{"num_attention_heads": 8, "norm": "layernorm", "norm_eps": 1e-05, "positions": "rope", "rope_fraction": 0.5, "qk_norm": false, "init_std_qkv": 0.0329, "init_std_o": 0.00701, "max_grad_norm": 0.5, "schedule": "wsd", "batch_tokens": 131072, "doc_mask": false, "max_steps": 7200}
MLP neurons of a small language model. Each row is named by its layer, matrix (up: input weights) and neuron, and shows model dimensions 186-313. Each number is 500 + 50 x the weight over its row's rms, rounded and kept within 0 to 999. Numbers have three digits each.
A block is one neuron, or neurons of one layer that tend to fire together. Before each block is what it responds to, as a language model described it from the Wikipedia text at the highest values.

Responds to: Code-to-number separators. Spaces, hyphens and punctuation between a short uppercase code or ID digits and the next number in dense lists, e.g. "CLT 15", ISBN or CAS hyphens, and table cells.
L8.up218:461452495481508544461550477491553508523514601505465526459539515460402460501573449502470466485491519540498519423533505505471464555426529431564506586551401439524600487518580402468543539460478567500577454429461423501415500438462450461607440625542483477526542481491581470634452450443539521600428538528586514514580510556539506537442488445441577523487439487505534413528463544527529535464466
L8.up321:503466447536480570563501497534528397580537596497430483564550528426477505467489490513473452486400479545559476501559533545510435605438545548526526522433477478542523504495517380538565492547498554442456512529539492511482462583520445512499504483549426528448450520471476512606629457439485433478508494497520573487531467475541431509549476465500592467533514561473453538573477591545494530521429
L8.up527:545433541465526461563549485431453437434447641548499527548562538392405451490516545531623450516480508427536572432524509501503408556504463420402523551514510524483605546422488403444424491495478417498565503519495456483459534421543488554524414547602451471531549515532448447641474553458499446451560510543455548508501475438538373485426498406519514570538425526443524507484425630481551508525520
L8.up819:453498444493500466489418499428418423526412537568540582463384509462486486411480434547471484514406433405489565473427557532496493523551527506536479556494412498509517438486462444475546475527466538504528480462465533500473418476469473455452396594561436521507467419560505429480477584429425510597504446503477500541545458504518446548465475497587438512592462544531521457455473506561540523464531
L8.up1328:531485461534513496566500503471419524432411523462521480511492424486427525493461483508393525543432485427554465467556469506371440471459434601544460500464453506534466482500425510424557421539497510523565473501435505511379463557531530483560499569524539455512533433511564533545496533436510483530448549499470591437548488455478506430496584449534507593485426563546527577571588436448544396528497
L8.up1686:548584397516517544569447485476488494430467494484558409504547483459441484452461459420469491550447550493562546426602573421474537521389544471602527538446587414506477447589493447494466514555378558481565590396557446522455472440454516577538453519506475476506454490520474580468479459447476456593514478522542430442475523457555540491523364415492492528478468529489482514499494519424502494537350
L8.up1750:571584524402589498562531457497517454556516524417601457485540497487489525507430469410540491468461554539577541485549423495493448522466541478467458502428547462462515477437473550435528493512519486499499542445491445558403531532481522525503527613528489483517627601521435505525529533559447581467542467601481397530435475539568555498506473451532541554510502498501559468472568511505533494605442
L8.up1787:401524497477509513468570547582568455539553498490532475421472446552427588457450468501476510491481517413498458549504521481415449458504516444536448477588407493531564441490584440447479494475549569476546591464467443496547458558500418548545414446426512519500437477547505479547517511477491520481473464506472636533456512476469386426467471509488448530544473454546518514492465543474561513490438

Responds to: Year final digits. Final digit of a year, especially the 0 in decade phrases like "the late 1940s" or "early 1980s", plus single years (1794, 2008) and occasionally time nouns after "the" (March, Age).
L4.up182:504506581427525507493436531516404424467400540469502526519582493487567477415489527529485486547490433498469489473451478510543563524490563436447481448489498580582487548504513560568362459460417505589434542547523505559484471499571532499521561502490536527534519526459533489436547459576470504425483469562452542391518498516519582531499414452516543535529388468514468470535516568551530386552460
L4.up218:500501473442572507559422618554547442502505499547457607405459554430401528484498495518492556490520463427445470462508441467480424522503422515573537423425504470507508599530499445549507450435472356534510471481485532455491520468544451568509478508459450462481478580509413441459514573545478397505490470495440476539496548624521495523621551501476573540535521407481505469424532526486482502523471
L4.up265:417476461502461493451474497573358479487337469440469512568489552391496489436520440495467468467459477513496590473525509458403459555457481519501550553507528489529518458394494450527449487508517431611424526553526556484552390531495493615496494527494490468534484565551618464519554596504449501456407418481401408449424522476493543491486471547446518532530452415542407488458464552476550429508448
L4.up467:503558455438428521407497439561415480512538503499407490484584516537548478518530524493478511468462526459539502568448506564440399552541558385494490564525367563510551475490479571530449557508495555478476578589463571568520507450480414534583482445475444536588453544490489509522531525515528513475470531469503503433564510510528556495537441569544567409608576445549512535462436487585500447500506
L4.up511:532564434466512500412534473531490492524382575466437517507533428407494449468496516448466458496490491473454450395467526499528483530566535471530557485485542473551505517405433483525490503426507440575382553502536524547511440490448488558549474582484499444574488476463482476478530584505482483438455467485392493548540462497521523449449433454465574511512488576613419555479460513570515541514466
L4.up682:433517519447583519522559583459454548597444459522410443531516464491578493555479509512463476534496500547456504488537558488447454468506470507505464464494503473457514452584477572624455580466536559572422502531425463442566484564448425520423539495435387514444536488426503426498491485513563492549479437507543402485490520471439540519542421614570490484609539473525426529520507509429497414460424
L4.up815:508509451452510537541532463431420563555440488419431439517611454511528385379494545506527460498516416469513582481510566416454476476547445477552506527566397559526477522505442512540397541509432504577419584592423506538517490485526518622547557476466500561488520599480411443504505548423582532400466495467534550537450407591435483472515431451464527531596529421539548441451478588572531421476384
L4.up1167:437485455426476461585494508520473529479422445522457496674486444360558492446497555512550502548504532418544590498455527482436518456556517461491467480471467629502469569510448472529426526357491478504511459562566539436478430497616442463525476533471492445468516514593498518443500511459569480500556486481581486537509471559519389528513457456535455589535494459448488516419450504527476552512484

Responds to: Mid-name and code continuations. Tokens inside proper names, titles, codes and lists, such as the in King William the Lion, hyphens in KMWX-FM or GOES-2, and semicolons between race-result entries.
L6.up2029:538551455390572427466437540563538480438541551406530435527507408479482528393505561456476517411465491518428448378536451551559496465493436447469485516428464481391435450493531543516533532575491580498529570424556415563440409561485558542503468505536460586469521522531519436571519479480473517452493508467459496537501528505585462449449493547481543517455519566461617451517479520459524487538436

Responds to: Delimited list field values. Tokens inside dense semicolon-, colon- or pipe-separated data lists, such as race-result codes with finishing positions (ATL 17, SMR 8), certification lists (RIAJ: 4× Platinum), stat or credit entries, and table cells.
L4.up288:469520506497501471568464532556428510529465615470469497566493610421494486491470479462502554626414465552470501421527440522465491497405493436523516450429558441477541532512498402515475520559550419489460505508564431496507539525536526479478472550516467493460479558429424461520546518528524413373450475447448585432488503528482493527495427379580471597454455606520584521514487498551466514474480
L4.up340:493537448493561499532476465416565479527521576445564454554482624405511554500479494487409499449415458492448508519472595547512442468533487440473400494472517504467467420519518567461440518483499482493447512470507448495462577531515420469480527625554449487464435548587484526555466450475535532390495545483495527479484422479440495373479527460399475552530483616427570435439509556541511481483509
L4.up563:514477565509360504595554483450467522340465458477520480530483602527579688545529524477449508490465510560484470426552534475522481510425491425410458466411491547523494544534485574522495455519480554463545543541504428434459523524531505514400475527622451522576448522610427535521456458540568577504426439548525449487548507516422441438495475581546482482550558634545488557565485543592486506480510
L4.up1341:462465462508580583554430518516488515480523442450561509502470582498514572551409401446436443564488497496453475399537575602411504540572426478472412499620558480496520569530362413474420553521481541500468485459523341469559532479502558441536416590541561549477394485447470483619442401508419460504440397523468515500559493533493387435407505575528423543507458587456490496571508580451528503467440
L4.up1365:492482529443588508523558500507417446413429516437497551542494495393492505416486394527467462543425480447585475490554473445520451493556514424572422490522513488516579495467485572432471425559539541497513587527510505526508536489459596519516457552533425451476461505424465542436430504494456483427442547517581544455475488542383441424455495499537510554484507485468482527515433547498470525487602
L4.up1598:531520587574578426472471527538458463415501549508526505481547545432527456484481462550474442547469443589490539551502495511448487493491467538480523490501535385456561452447507380561493473492494449458459560473515363484467490542566460461507428564555568474542543457485481512484597418511581426375511479580332550467519352471536466411427462480532524506497416567436524473491428550551566535474523
L4.up1805:547467429512516520495393474487442497565513600484475521540506533433525530512493405459449445615456465514551578487529512495439542500456504444475506497533407424546519372489453502508580554535498418485564528539450506489557466545454544543484461528513439458488447461559554437535530413591516503332528527513441522458587406472560551409465548412462495437552496487522489465506489468470516474441528
L4.up1924:603523433561587441568496445614501390551526523501535536493508526481493447534460497526458570512513460546584514531521538460563481554467479480482503554459509456553434514501536429464488540616583530493577539512466468495463459541454460477421426527545470514541461652538450467586486556528567481497427468585548530478531461403490570430501540496507514458477407521473486405563386514484586538544439